Weights of a small GPT-style language model, trained from scratch on English Wikipedia: 10 layers, rotary positions.
MLP neurons of a small language model. Each row is named by its layer, matrix (up: input weights; down: output weights) and neuron, and shows model dimensions 16-143. Each number is 128 + 24 x the weight over its row's rms, rounded and kept within 0 to 255.
Before each neuron's rows, "fires before" lists the tokens most often just after its 100 highest values on Wikipedia text that the model never trained on.

fires before: " |", "1", "0", "2", "8"
L3.up833 [104 119 125 176 161 125 140 112 121 120 111 125 195 167 128 149 110 104 142 124 129 164 104 136 150 125 105 180 106 115 149 190 138  91 103 149 108 131 130 143  99 103 106 104 104 100 147 122 149 115 125 114 130 134 134 116 125 139 102 127 111 133 117 140 124  60 123 124 111  95 175 124  92 142 135 149 150 122 125 108 149 132 132 129 122 117 103 115  96 129 132 123 115 122 130  93  95 106 143 134 148 168 108 155 128 120 142 145 141  87 138 147 158 105  88  99 103 128 144 144 141 139 156 120 116 124 141 121]
L3.down833 [138 152 147 103 133 120  97 126 122 132 136 148 117 121  81 171 166 122 112  70  97 118 146 109 145 115 116 116 143 164  96 125 129 154 124 143 176 142 105 116 116 193 116 115 153 158 107 124 131 121 116 110 151 106 134 172 116  93 154 133 120 128  94 195 137 129 147 112 124 178 122 128 126 137 125  94 123 148 153 177 119 102 115 152  90 104 115 140 126 149 150  96 113 114 145 134 116 122 134 136 136 136  97 166 113 126  77 104 159 136 140 137 128 136 124  99 121 108 113 165 152 128 133 135 117 138 137 124]

fires before: " ", "\n", " |"
L3.up209 [117 138 126 170 120 141 129 145 116 116  89 165 106 132 107 155 127 122 142 120 144 114 101 130 120 149 105 173 154 166 102 173  90 165 126 122 132 131 130 130 132 100 119 131 105 127 131 132 139  91 138 118  77 129 112 165  87 106 116 110 103 131 162 111 112 161 109 148 121  93 182 134 101 100 150 122 101 125 125  89 159 123 146 139  82 100 119 112 145 164 146 152 126 118 142 148 110  82 132 139 136 170 155 142 116 131 140 153 106  91 123 135 132 136  92 125  84 156 109 124 126 165 121 137 112 130 155  84]
L3.down209 [105  86 140 140 124 139 146  78 144  82 115  81 128 174  93 116 121 138 105 143  97 110 152 152 125 122 114 139 126 102 166 103 151 154 146 126 154  65 136 144 138 106 200 169 131 152 107 138 130 126 114 132  77 172 135 102  91 101 118 119 115 136 131 207 179 150 139 139  96 127 142  87 137 111 157 105 122 105 123 117 111 131 137 111  88  99 146 142  73  96 126 189 117 209 167 130  81 139 118 163 179 107 119 112 122 143 142 139 120 139  92 157 148 140 126 132 133 128 111 136 144 168 130 149 122 133 122 122]

fires before: "\n", " ", " —"
L4.up1425 [167 127 146 105 102 163 124 165 128 127 148 124  96 136 150 119 123  82 121 150 145 125 144 132 135 111 136 141 166 118 142 178 117 139 125 141 145  89 135 130 144  98 105 111 128 121 122 114 116 159 114 102 120 154 129 162 129  94 135 140 145 150 129 136 112 121 176 157 156 130 121 144 147 141 128 115 131 108 131  89 180 163 150 136  94  93 105 118 149 111 140  91 129 114 172 114 125 114 105 132 110 148 110 127 113 110 124 108 110 103 169 128 142 162 112 100  98 147 163 168  95 137 142 132 110 134 117 103]
L4.down1425 [112 141 108  88 120 152 135 164 121 125 154 128 138 120 113 127 142 156 159 105 160 133 138 136 126 138 122 115 120 119 126 100 129 145 144 130 117 134 119 119 157 126 158 121 162 142 160 178  92 117 116 110 112 133 141 108 105  93 122 120 143 133 127 112 134 107 128 156 120 133 120 122 170 103 144 119 150 154  96 163 111 136 101 112 117 143 134 145 129  94  83 156 123 124 151 145 134 150 141 153 127 127 191 158 157 143 165 174  97 139 112  86  96 145 177  83  72 137 116 116 121 126 157 161 135 159 165  78]

fires before: "1", "2"
L3.up1260 [114 151  94  93 125 114  88 145 144 147 155 117 180 125 159 159 143 155 103 112  87 124 146 132 144 123 139 134  94 100 116 125 159 121 134 158 131 136 133 158 129  93 111 110 113 149 149 140 164 144 102 133 140 118 181 117 121 110 125 145  85 132 125 136 131 101  77 137 130 108 107 124 148 134  69 200 135 158 124 114 133 109 131 123 142 138 108 133 129 121 128 120 120 135 116 118 117 125 113  92  65 146 123 151 125 176  98 131 132 162 131 126  99 148 167 146 111 103 141 112  85 132 131 138 158  99 153 101]
L3.down1260 [134 114 174 182 160 147 128 129 134 119 126 121 108 112 114 121 117 125 163 122 141 117 125  92  85 131 123 108 130 140 113 116 145 179 166 103 137 130 129  87 124 160 118  79 130 129 130 116  95  86 103  98 130 111  95 131 154 117 141  68 106 157  91 112 129 123 155 104  94  96 111 113 114 153 199 121 149 132 125 135 138 122 105 153 117 159 168 162 103 157 119 155 110 117 116 164 131 121 136 141 144 122  90  89 144 102 171 123 127 126 143 117 118 136 104 104 137 176 138 130 109 113 110 148 134 114 102 150]

fires before: " ", "\n"
L3.up1352 [128 121 117 147 101 159 124 149 103 125 115 126 139 115 151 110 142 106 139 142 134 106 102 156 150 158 143 153  66 112 109 169 128 116 160 143 113 164 167 116 131 104 163 107 134 108 150 143 140 149 100  90  92  81 108  94 105 130 142 144 134 164 160 128 134 117 100 155 152 146 147 139 135 130 123 170 148 164 129 128 148 104 113 135  93 140 116 109 105 130 156 129 129 114 130 111 141  93  75 168 121 126 130 153 106 129 111 142  88 102 134 111 112 170 162 114 146 128 149 134 131 155 154 147 126  92 118  83]
L3.down1352 [114 105 113  66  98 115 164 118 154 148 178 149  85 119 101 147 139 145 151 127 158 132 110 107 156 112 126  90 124 119 126 134 140 130 115 184 123 104 131 183 161 127 120 122 131  48 136 165 102 138 120 143 141 122 109 139 117 102 141 124 141 163 106 248 154 150 125 126 135 101 147 142 121 148 162 126 128 135 138 138 138 125 115 112 110 101  95 112 164 117 155 124 126  86  97 120 129 168 110 131 124 112 117 116 127 103 123 132 100 186 143  61 132 147 128 126 104 146  97 134 153 134 174 151 153 124 106 114]

fires before: " |", ".", "%", "\n", " p", "4"
L7.up16 [163 129 150 132  82 154  71 115  94 126 149 119  75 105 120 112 115  98 148 176 144 142 116 107 117 126 124 153 143 156 106  86 126 154 145 133 156 108 154 135 124 150 108 139 142 137 115 144 113 119 120 122 118  99 120 132  96 121 154 145 114 141 100 132 130 137 167 100 138 163 142 132 123 138 146 121 138 126 132 121 123 137  90 130 121 126 139 153 111 143 154 127 121 125 122 128  81 105 119 143 150 123 121 135 114 107 147  96 128 124 125 129  84 101 108 161 119  99 117 118 154  71 106 173 125 107  80 144]
L7.down16 [148 118 159 154 158  82 149 181  99 107 117 134 134 138 120 144 119 146 122 103 129  74 120 126 121 119 138 105 131 100 104 151  88 119 115 127 160 115 122 127 151 124 149  98  74 142  97 156 169 161  90 138 145 158 111 128 170 130 127 154 126 112 185  95 144  77 129 108 166 126 124 161 116 135 132 109  82 137 146 146 108 107 161 111 132 165 107  92 153 101 106 112 122 113 161 145 174 131 158 120 111 114 112 106 113 105 119 123  93 107 152 145 111 132 108 137 130 135 126 184 205 153 111 113 134  91 137 103]

fires before: "\n", "\n\n"
L4.up365 [159 130 137 189 152 139 141 116 118 128 101 125 156 113 165  91 146 128  98 129 109 131 104 127 109 129 134 140 137  97 108 158 138 123 154 143 156 145 131 141 106 130 132 127 157 141 126 111 151 158 121 128  80 135 130 138 116 122 128  58 102 106 139 154 154 115 121 171 189 103 188 190 134 127 104 154  93  85 117 132 108 108  77 134 139 115 116 124  83 122 142 147 115 154 146 111 136 120 115 120 139 124 121 108 103 163 118 120 129 153 129 142  92  87 122 119 131 114 102 104 127 148 135 166 111 148 133  69]
L4.down365 [160 131  89 113 121 122 141 146 143 140 107 125 130 124 133 108  95 205 132 136  93 125 124  95 137 121 163  93 141 121 122 131 113  98 130  95  55 127 149 187 154 109 106 169 140 112  95 164 153 126  91 166 132 131 115 125 121  91 108 141 151 166  94 102  91 150 119 104 130 146 118 108 143 147 104 126 136 135 131 115 115 102 136 110 138 164 108 116 158 125 166 145 139 136 109 126 113 125 129  91 119 152 127 102 131  63 145 119 130 118 109 126 109 145 124 117 150 129 128 116 124 125 112 105  85  95 128 137]

fires before: "\n", "\n\n"
L3.up365 [ 92 133 137 119 132 141 125 143 107 114 159 122 160  97 193 117 150 160 113 120 146 136 114 105 122 151 109 145 123 104  96  98 138 134 158 119  94 140 172 147 109 136 155 119 156  95 165 136 114 134 148 121 145  99 154  79 163 131  98  34 151  93 115 120 149  76 105 143 121 136 161 146 147 101  54 182 131 125 127 113 123 110  89 122 127 171 169 122 144 112 140 154  89 158  99 164  86 154 132 157 118 152 145  89 110 155 145 136  93 119 126 159 112 120 144 152 101 110  93 124 108 134  95 177 105 134  95 138]
L3.down365 [117 197  90 149 157 101 111 125 106 113 154 147 176 105 115  89 130 157 100 128  89 149 144  96 143 170 112 108 136  98 123 138 112 135 117 136 123 160 122 113 136 171 147 119 150 113 126 104  89 119 133  97  87 146 104 131 149 110 105  84 107 125 132 114 150  74 138 119 136 136 129 168 142 112 120 128  97 173 111 161 127 111 133 114 113 177 119 175 175 127 139 145 102 130  95 108 128  98 130 126 142 158 128 106 108 136 135 150  78  77 132 153  60 133 118 103 120 113 156 131 126 113  80 152 110 160 157 157]

fires before: "-", "="
L3.up953 [ 96 138 124 146 121 137  89  70 140  97  95 135 165 124 116 112  92 121  82 149 125 165 113 148  97 160 144 111 137 165 133 141 100 122 111 112 103 105  88 143 116 157 133 145 139 116 111 138 135 107 164  90 134 132 121 160 118 161 118 125 152 105 133 152 126  72 122 153 157 109 116 158 106 125 104 122  95 129 179 117 135 115 116 121 106 124 155 154 189 138 168 147 144 170  79  98  98 116 148 142 119 125 130 117 126 100 152 156 128 148 130 152 142 173 159 155 158 145 137  91 111 135 111 148 160 143 127 108]
L3.down953 [ 86 141 116 140 144 150 120 157  70  88 152 116 155 150 104 145 100  91  95 121 122 133 121 100 114 141 119 127 154 135 115 122 145  95 118 126 128 155 147 113 113 169  97 140 197 152 136 140 133  81 111 136 147 105 109 154  97 122 136 137 135 107 126  97 123 114 139 113 102 142 122 147 137  96  91 102 159 102  90 158 156 150 108 142 104 128 126  99 135 124  85 114  96 122  90 134 132 146 124 174 158 132 127 114 120 120  93 138  97 138 174 181 164 112 115 142 118  86 157 137 113 153 113 120 123 208 151 145]

fires before: " "
L7.up1411 [115 130 151  91  92 131 114 105 144 106 115 125 150  92 121 184 126 135 135 168 118 157 131 133 182 112 110  89 121 110 128 142 122 182 128 107  64 128 124 127 117 134 103 131 180 120 170 136  57 117 120 163 162 140 159 142 144 133 121 118 123 131 151 156 134 148 159 131 124  93 170 107  86 140 150 149 139 163 104 137 139 123  86 121 117 176 155 129 128 121 157 105 109 143 101 118 168 125 122 150 101 124 109 151 100 151 189 110 129  77 125 143  80 163  90 131 165 140 146 126 117 139 144 132 130 156 163 121]
L7.down1411 [161 123 133 124 109 138 119 146 144 140 145 136 125 140 153 155  77 115 152 148 167 114 110 102 168 123  93  84 139 136 123 157 123 191 158 132 107 150 113 123 146 110 141 102 155 116 143 163 101 108 186 114 155 135  98 111 118  89 139 137 176 169 108 109 108 168 133 139  83 144 115 115 120 159 132 143 145  90  95 164 113 139 129 151 139 112 111 114 160 165 122  87 157 129 146 123  87 144 100 102 105 177 150  66 148 142 143  81 125 132  84  95 154 133 138  96 130 135 140 142 151 133 180 113 142 133 125  88]

fires before: " ", "\n", " ["
L4.up507 [149 129 112 152  94 163 143 153 103 137 151 136 149  88 131  94  89  88 154 129 167 129 109 123 106 143 123 178 162 124 130 144  78 101 136  93 129 125 138 126 142 132 118 106 136 102 169  93 111 122 134 103 148 156 123 114 124 109  92 108 144 154 114 128 144 133 119 108 147 132  93 114 147 122 116 205 108 146  84 141 165 143 128  95 145  97 133 146 136 111 121 145 156  90 178 144 124 153  98 102 138 107 130 145 123 101 143 129 102 145 108 128 111 121 155 121 103 112 140 136 100 150 109 152 122 125 125 111]
L4.down507 [102 148 133  78 120 142 135 192 142 117 134 110  92 171 100 109 143  94 114 134 181 131 175 142 127 137 141 116 141 126 130  92  77 161 134 120 111 129 127 149 121 122 143  99 135  94 131 147 100 121 133  84 151 130 141 122  96  66 117 113 139 171  91  89 127 148 161  97 126 143 110 111 145 170 139 141 148 130  56 148 123 138 105 116 138 112 145  97 118 122 109 163 108 122 178 169  61 156 125 139 131 136 152 175 167 141 134 175 129 126 142 118 155  97 161  92 104 147 128  93  83 135 171 176 141 121 157 116]

fires before: "\n", " ", " ."
L4.up209 [126 109 116 103 101 180 151 122 114 113 131 124  71 123 143 117 126 131 140 124 135 104 103  95 143 165 115 108 101 135 167 161 111 100 176 132 106 121 173 152 170 119 108 115 121 126 132 153 155 135 117 126 136 127 104 125 144 117 137 119 100  88  97 115 171 130 147 147 128 141 157 146 170 141 128 139 133 135 114 146 116 150  90 126 123  84 131 115  99 152 137 149 102 128 113 116 141 134  90 170 128 104 100  88 139 171 127 134 126 125 173 128 100 143 126 137 117 117 132 125 126 117 118 153 123 139  98 115]
L4.down209 [144 143 105 118 123 116 153 139  89 134  98 155 132 122 155 125 118 128 180  93 142 166 144 135 151 128 111 165 120 124  66 149 165 150 131 144 148 140 140 129 113 149 175  99 147  89 155 134  77 142 109 107 159 158 134 120 101  67 116 101 140 184 125  90 142 134 103 155 127 138 154 132 114 124 135 120 117 104 107 116 141  96 120 103 154 141 144 135 161 132 147 120 123 113 144 186 146 151 153 144 127 150 133 147 141  85 127 142 105 106 110 110 150 117 147 111  90 164 113 100 151 135 155 134 104 135 166 150]

fires before: "=", ":", "\n", "P", " |", "M"
L3.up514 [120 112 136 154  88  97 101 111  79 139 164 104 124  86 122 103  95 128 112 168 120 124 138 110  68 140 140  99 131 120 112 146  72  89 131 117  93 122 147 128 105 111 134 144  98 100  74 133 137 116 146 137 139 168 102  88 121 156 115 118 125 149 156 151  91 123 135 120 136 127 106 140 155 135 113 116 142  87 107 120 187 124 134 137  82  92 143 146 139 104 142 129 141 159 136 118 143  99 129 146 114 109 156 142 105 115 144 128 112 142 157 156 137 100 125 151 104 110 171 110  85 154  85 144 100 141 117 134]
L3.down514 [130 116 151 106  71 138 130 161 125 113 145 142 147 138 107 141 127 160 121 157  97 122 121 141 119 166 134 155 118 137  96 104 105 127 152 124 139 159 127 134 164 132 123 119 148 161 141 101 122 182 109 127 117 139 120 132 148  97 124 135 129 135 141 139 105 124 132  85 110 179 139 157 142 133  57 173 149 116 119 118 174  85  80 133 129 136 153 121 100 137 111 128  92 139 107 124 136 105 129 106 133 132 102 116  98 178 159 123 145 111 129 153 135 108 152  99 139 153  87 122 148 116 105 135 196 134 110 123]

fires before: " ", "\n", " Al", " –", " c"
L7.up1009 [115 105  93 155 144 189 134 169  91 110 121 112 118 112 145 180 137 127 156 127 130 118 120 138 130 142  80 120 115 112 102 108  80 102 102  75 168 110 136  89 104 122 122 117 138 108 112 106 163  95 130 127 147 165 124 158 111 145 139 145 117 146 133  97  93 119 128  89 108 115 136 103 159 129 114 114  99 130 144 124 128 150 182 127 125 122 113 123 131 111 153 161 100 112  94 109 154 127 136 119 128 172 148 120 148 113 140 115  92 104 139 130 139 157 150 106  93 110 123 156 109 108  78 160 117 126 174 111]
L7.down1009 [151 125 141  96 102 117  74 149 125 114 155 119 124 114 108  81 132 161 111 114 111 100 112 158 121 104 138 118 145 106 117 137 144 149 152 139  72 120 131 119  98 119 152  99 119 134 106 143 105 144 118 131 129 140 129 132 115 102 151 124 154 134 143   0 135 125 149 133 128 162 107 140 130 138 150 169 153  94  99 142 154 103 116 109 168 113 122 129 134 145 142 184 130 138 137 133  96 134 126 164 116 113 128 118  88 120 136 152 153 125 108 163 134 119 136 123 156 126 170 101 146 146 151 140 119 171 140 102]

fires before: " ", "\n", " —", " ."
L3.up204 [119 125 101 119 101 168 118 125  96 110 173 145  90 130 107 155 114  71 147 107 166 130 106 138 148 147  97 152 100 168 159 176  77 139 130 186 108 132 150 112 149  81 154 115  99 129 121 135 162 114 104 131  84 146  90  68  90 127 106 130  88 119 128 124 140 157 120 101 151 148 121 172 120 137 159 177 121 107  99 151 151 148 110  95 107 139  98 162 114 116 145 167 176 131 164 122 125 138 158 151 138  90 152 171 145 120 150 112  66 137 150 153 139  94 132 155  93 124 121 147 129 155 150 106 130 150 161  88]
L3.down204 [ 99 167  99  92  88 118 172  72 112 118 157 141 106 173 120 120 133 112 140 131 159 151 123 137 142 149 179 135 124 134 113 160 108 200 149 137 113 140 110 118 101 117 124 121 107  86 148 173 119 104 167 131 142 133 145 109 121 133 115 140 125 184 112 188 123 172 164 127 156 109 139  95 155 119 147 128 100 145 109 133 124 124 129  91 153  96 123 166 147 110 128 106 126 120 134 127 121 133 120 158 122 111 154 138 136  91 130 148 139 123 146 110 102 125 110 116 120 127 147 139 143 168 185 151 139 103 157 133]

fires before: " ", ",", " the"
L7.up1423 [135 106 136 139  96 126 157  65 128  61 134 149 134 182 126 123 156 121 100 184 154 124 138  85 142 186 128 123 140 118 143 173 130 140 120 109  91 131 137 141 130 119 119 114  87 120 161 143 102 120 108 118 120 120 121 160 119 140 119  96 131 136 120 143 124 135 145 117 140 136 126 103 127 150 166 156 155 116 109 138 114 133  71  98  87  95 125 134 171 126 127  85 112 164 108 152 113 116 129  89 108 187 127 115 167 176 134  88 123 147 106 111 127  70 149 113 155 133 138 112 116 113 109 119 142  91 128 108]
L7.down1423 [ 83  99 104 119 128 132 138 147 126 160 152 159 178 143 111 128  86 151 146 132 127 133 142 162 175 132 137 132 127 134 128 113 159 158 119 135 107 125 122 149 148 127 133 136 121  83 150  86 129 121 171 142 136 151 111 167  89  65  84 137 121 175 115 112 126 129 133 126 135 102 162 124 131 120 115 148  96 112 113 167 123 116 151 130 112 130 135 114 123 119  95 102 156 108 122 105 146 131 123 109  84 166 147 150 106 121 148 107  90 101  87 114 143 126  88  77 156 152 145 144 129 134 162 107 143 108 153 150]

fires before: "\n", "\n\n"
L3.up14 [114 150 145 128 143 117 145  78 150 126 125 117 143 146 159 138 124 128 100 151 157 198 103 104 107 145 116 115  96 118 128 127 129 143 143 138 128 153 132 133 102 131 119 149 133 151 129 117 102 158 159 120  64 152 172 104 151 158  90 156 114 109  67 159 120 129 149 118 177 145 130 132 141  93 101 109 149 125 121  75 161 108 101  93 109 108 104 128 125 127 142 151 125 143 120 110 118 126  97 123 136  99 124 126 105  94 118 131  97 138 132 131 132 122 118 128 144 128 130 144 125 139 120 162  80  93 116 132]
L3.down14 [139 181 107 122 176 141 164 143 129 141  94 138 147 122 162  81 186 123 121 117 165 126 137 112 108 144 133  72 138  87 140 140 143 160 156 129 120 161 141 157  89 149  97 109 144 110 136 114 102 167 119 137 135 144 175 156 151 100  94 105 131 114  90  95 133 118 172  82 150 106 158 148 157 117  84 117  84 143 108 128 150 165 120 117 126 164 100 122 144 165 175 133 109 139 140 121 151 150 126 142 103 124 135 123  94 100  74  92  80  76 164 111 113  70 120 117 126 108 106 147 137 138 122 126 108 121 126  94]

fires before: "-", "=", "T", "P", " |"
L4.up1231 [ 69 142 122  84  81 171 116 118 117  88 163 141 140 124 114 146 121 110 111 176 119 161 110 152  53 149 135 140 132 151 122 161 124 144 158 117 127 140 145 114 104 154 133 134 119 129 103 141 147  93 129 156  79 100 149 142  75 124 116 154 123 116 125 124 106 105 101  87 158 132 141 159 120 107 120 115 142 139 144 116 152 128 120 127 101 124 141  83 148 137 142 144 158 117  97  82 129 140 154 115 146 100 177 117 131 100 113 116 151 175 110 134 114 121 154 155 124 126 145  96 110 136 111 148 126 124 138 132]
L4.down1231 [103 151 117 152 111  69 122 146 144 125 134 135 144 154 149 109 116 130 109 129 113 135 165 154 102 131 129 113 123 152 166 138 105  42 150 109  93 161 109  96 156 148 149 155 149 129 109 126 163 123 146 145 142 152 131 124 139  96 123 149 119 126 116  88 140  90 134 112 106 133  96 112 164 121  90 126 161 126 120 145 161 135 130 154 150  96 156 143 138 113 131 141 109 137  72 132 160 163 123 137 104 136 146 103 127  81 112 131  72 121 126 158 129 120 117 152  94  99 139 130 101 121  87 134 123 149 133 135]

fires before: "=", "P", "A", "M", ");", "H"
L3.up1066 [ 94 139 155 162 115 173 110 124 119  86  99 165 130 119 124 106 144 111 147 120 146 147 153 101  79 143 133 127 126 165 131 130 123 111 121 132 120 142 135 152 135 125 126 130 120 134 150 136 126  68 140 170 129 162 111  94 102 116 127 128 151 107 135 153 148 102 110  89 136 140 103 110 135  67  76 116 135 119 108 108 163 132 105 146  86 114 158 118 150 101 191 155 117 151 112 132 127 119 129 124 120 147 151  87 129 115 150 130 120 113 156 169 125 140 111 138 111 100 110 132  98 130  83 180 105 138 183 148]
L3.down1066 [ 73 148 154 167 139 106 111 132 110 139 129 127 152 132 117 116 111 111 124 176 104 130 157 143 116 127 122  98 165 176 151  87  90 154 114 118 124 142 121  86 110 199 108 120 157 130 105 137 161  95 102 152 142 155 133 146 116 111 106  96 130 110 129 142 114 110 139 141 169 105  59 164 110 123  87  89 121 138  75 142 172 143 117 114 147 131 143 123 128 136 123 156 117 142 100 137 142 134 121 135 154 158 133 104 117 142  98 139 118 113 158 172 144 111 124 124 116 118 149 127 110 138 135 127 109 162 184 124]

fires before: "\n", "\n\n"
L4.up23 [159 109 120 131 178 110 144  71 126 149 167  89 121 117 154 119 126 110 153 167 121 120 102 114 100 124 118 162 137  95 105  98 128 102 147 159  92 135  99 135  99  99 117 129  98 136 143 180 157 112 119 128  80 115 168 141  91 154  96  97 171 126 152 166 142 122  97 105 158 118  90 151 138 119 109 138 129 131 122 171 154 120 107 111 104 163 140 119 142  92 123 144 171 105  91  97 147 116 148  92 136 145 121  84 124 134 101 125 147 145 137 152 142 115 157 146  85 142  91 114 102 149 139 175  96 127 130 139]
L4.down23 [135 114 134  88 117 123 143 181 115 110 167 175 138 163 126 117 141 168 125 142 115 123 150 139 146 171 153  48 135 156 130 140 119 140 161 125  72 116 154 155 152 160 131 134 141 109 113  89  98 137 127 107 116  98 119 128 157  75 106 149 133 145 115 121 147  88 149 102 122 125 132 104  97 144 125 105 112 162  96 125 152 108  91 130 132 115 167 119 148 164 142 103 106 130 163 166 111 149 129 124 109 131 118 164 131 119 132 121 107 149  82 104 128  81 186 162 155 136 132 124 121 130 113 119 116  79 118  97]

fires before: "=", ":", "M", "-", "A"
L3.up397 [107 125 108 175 122 140 114 127 104  85 100 137 153 130  92 118 106 118 112 137 106 176 119 118  93 136 162  89  95 161 104 155 102 177 133 127  88 118 134 121 123 124 119 146 145 104 149 141 128 115 111 154 140 121  93 155 128 133 116  92 119 132 110 117 125 120 131 156 149 119 126 136 111  96 130 119 147 102 119 133 148  95 110 125 105 153 152 125 144 105 156 144 105 142 106  84 104  84 131 166 154 126 126 104  97 114 165 139 128 115 106 217 117 132 144 126 133 123 103 143 140 138 145 153 104 131 190 131]
L3.down397 [131 141 150 115 116 118  94 154 166 147 167 129 142 176 126 129 125 129 125 109  98 132 142 143 118 116 118 147 114 150 136 137 104 146  66 120 132  72 111 115 154 155 105 136 106 131 120 108 145 114 171 158 133 105 117 154 144 116 130 118 165 164 146 127 122 146 130 153 152  86 125 119 101 102 122 133 145 136  97 119 168 148  88 119 177 117 139 174 112  57  93 121 105 135 108 141 134 149  78 131 132 170 147 146 126 139 110 116  90 138 129 174 160  68 100 123 115 135 111 112 143 164 146 144 138 146 136  97]

fires before: " ", ",", "\n\n"
L3.up764 [123  96 103  91 147 125 156 138  97 136 114 120 163 147 177 167 154 150 120 130 109 129 159 126 128 148 138 103  81 102 127 134 141 142 141 124 112 109 169 101 104 133 150 100 134 114 145 165 106 148 171 108 112  91 156  93 162 165 127  92  80 121 114 118 149 152  96 160 147 138 146 141 108 125 113 121 123 148 127 137 178 132  93  93  74 176 149 118  96 153 118 152 110 163 110  96 141  98 113 104 106 125  62  82 121 169 123  91 120 136 148 120  69 120 167 168 103 139 119 113 104 128 105 146 124 125 111 135]
L3.down764 [105 154  96 152 136 144 128 162 138 143 121 101 159 133 145  93 140  96  91 135  98 156 161 127  97  99 130 124 125  98 140 133 106 103 105 146 130 128 137 141 111 133 133 146 116 151 161 134 137 139 141 114 158 114 132 170 141 144 108 114 126 116 111  22 148  83 117  97  91 102 136 149 131 143 119 123 123 131 108 117 148 111 139 152  78 145 141 115 162 133 190 141 119  97 113 118 173 136 129 108 101 148 134 114 129  60 167 113  97 122 104 135  93 105 104  92  81 116 129 148 121 126 111 137 116 147 112 109]

fires before: "\n", "\n\n", "c", " a"
L3.up1312 [123 145 129 135 155 163 126 135 126  98 175 133 136 124 133  86 118  81 146 142 135 130 126 133 148 154 127 171 158 109  91 109 142 143 122 128 104 123 124 149 114 128 152 111 170 135 153 151  92 111 132  92 144 150 164 129 143 154  82 156 119  80 125 122 110 102 128 122 168 111 174 141 143 112 107 121 146 132 124  73 163 140 155 108 106 119 135 119 181 125 139 155 137 154 106  70 105 146 131 151 113 101 122 111 136  70 183 109 121 158 138 132 148 138 134  98  75 155 142 164 102 141  99 147 117 152 107 103]
L3.down1312 [149 144 103  78 150 136 171 113 146 132 146 129 120 149 128 125 143 117  75 152  95 107 145 137  89 134 135  96 121 178 146 125 145 151 169 157 173 101 115 116 133 143  94 145 102  64 107 130 144 136  93 101 117 117 166 140 177 127 115 131 105 137 112 199 117  90 126 113 118 131 105 137 107  77 125 147  96 122 104 143 159  63 120 126 122 104  63 135 127 117 117 107 112  98 113 120 116 149 180 136  79 109 106 109 115 126  85 126 128  96 119 122  80 141 109  94 151 117 130  93 108 146 142 125 100 140 126 147]

fires before: "2", "1"
L3.up1092 [106  86  94 165 142 124 124 118 113 111 132 127 161 136 137 105 148 118 119 125  83 115 135 153 136 136  91 106 118 130  91 106 120  98 148 112 102 108 128 130 170 120 141 141 128 103 185 121 121 159 130 157 137 146  93 117 133 133 130 109 128 151 110 132 129 110  75 131 147 116 109 154  94 129  74 151 168 185 158 140 134 140 126 126  94 118 162 137  87 128 143 105 116 111  70  90 149 151  89 158 129 113  89 109 119 105 106 106 154 129 170 144  75 150 134 101 101 174 146 143  96 112 134 131 134 122  97 125]
L3.down1092 [169 163 154 115 122 145 121 151 121 101 153 119 113  94 151 129 111 108 129 146 133 103 139 100 142 132 108 114 130 103 126 142 112 136 158 132 119 118 115 166 163 127 139 118 166 173 136 129 112 169  91 131 150  56 134 138  72 102 149 132 132 163 127 155  87 124 189 130 143 101 134 131 139 140 111 141 136 109 143 102 146 123 118 117 170 112 161 130 102 102 103 160  86 127 145 121 159 152 129 145 145 105 114 140 102 139 141 153 148 135 126 110 154 142 132 147 156 161 117  94 138  95  89 131 154 148 114 197]

fires before: " ", " the", "c", " to"
L7.up1401 [156 111 112  89 111 156 140 161 149 123 165 156 149 140 137 152 111 102  96 111 125 103 114  70 106 101 118 144 141 118 127  97 152 136 133 125 136 130 183 115 138 143 149 143 138 132 143 151 151 172 118 117 154 123 108 100 148 150  95 134 133  99 129 130  91 148 135 138 107 146 131 114 135 117 163 144 166 125 127 144 115 153 131 134 107 188 139 171 150 131 102 174  99 160 104 129  97 125 144 121 145 124  97 131 113 121 125  55 125  91  89 137 125 161 142 140 149 142 161 131 132  92 116 111 116 124 172 142]
L7.down1401 [138 105 128 127 137 144 139 119 125 121 132 161 119 108 114 117  98 117 140 136 121 121 128 157 140 107 142 106 139  85 183 110 140  83 153 135 169 135  77 145 129 113 166  94 117 171 103 123 107 115 155 101 128 148 158 126 124 105 128 135 156 148 124  88 147 105 130 138 101  98 148 101  98 130 109 160 180 132 106 129  95 156 126 149 119  82  53 130 156 120 124 117 172  97  89 120 171 114  97 139 141 170 102 100 122 154 122 109 122 107 187  85 150 127 199 121 139  94 107 120 111 176 118 146 140 158 130 133]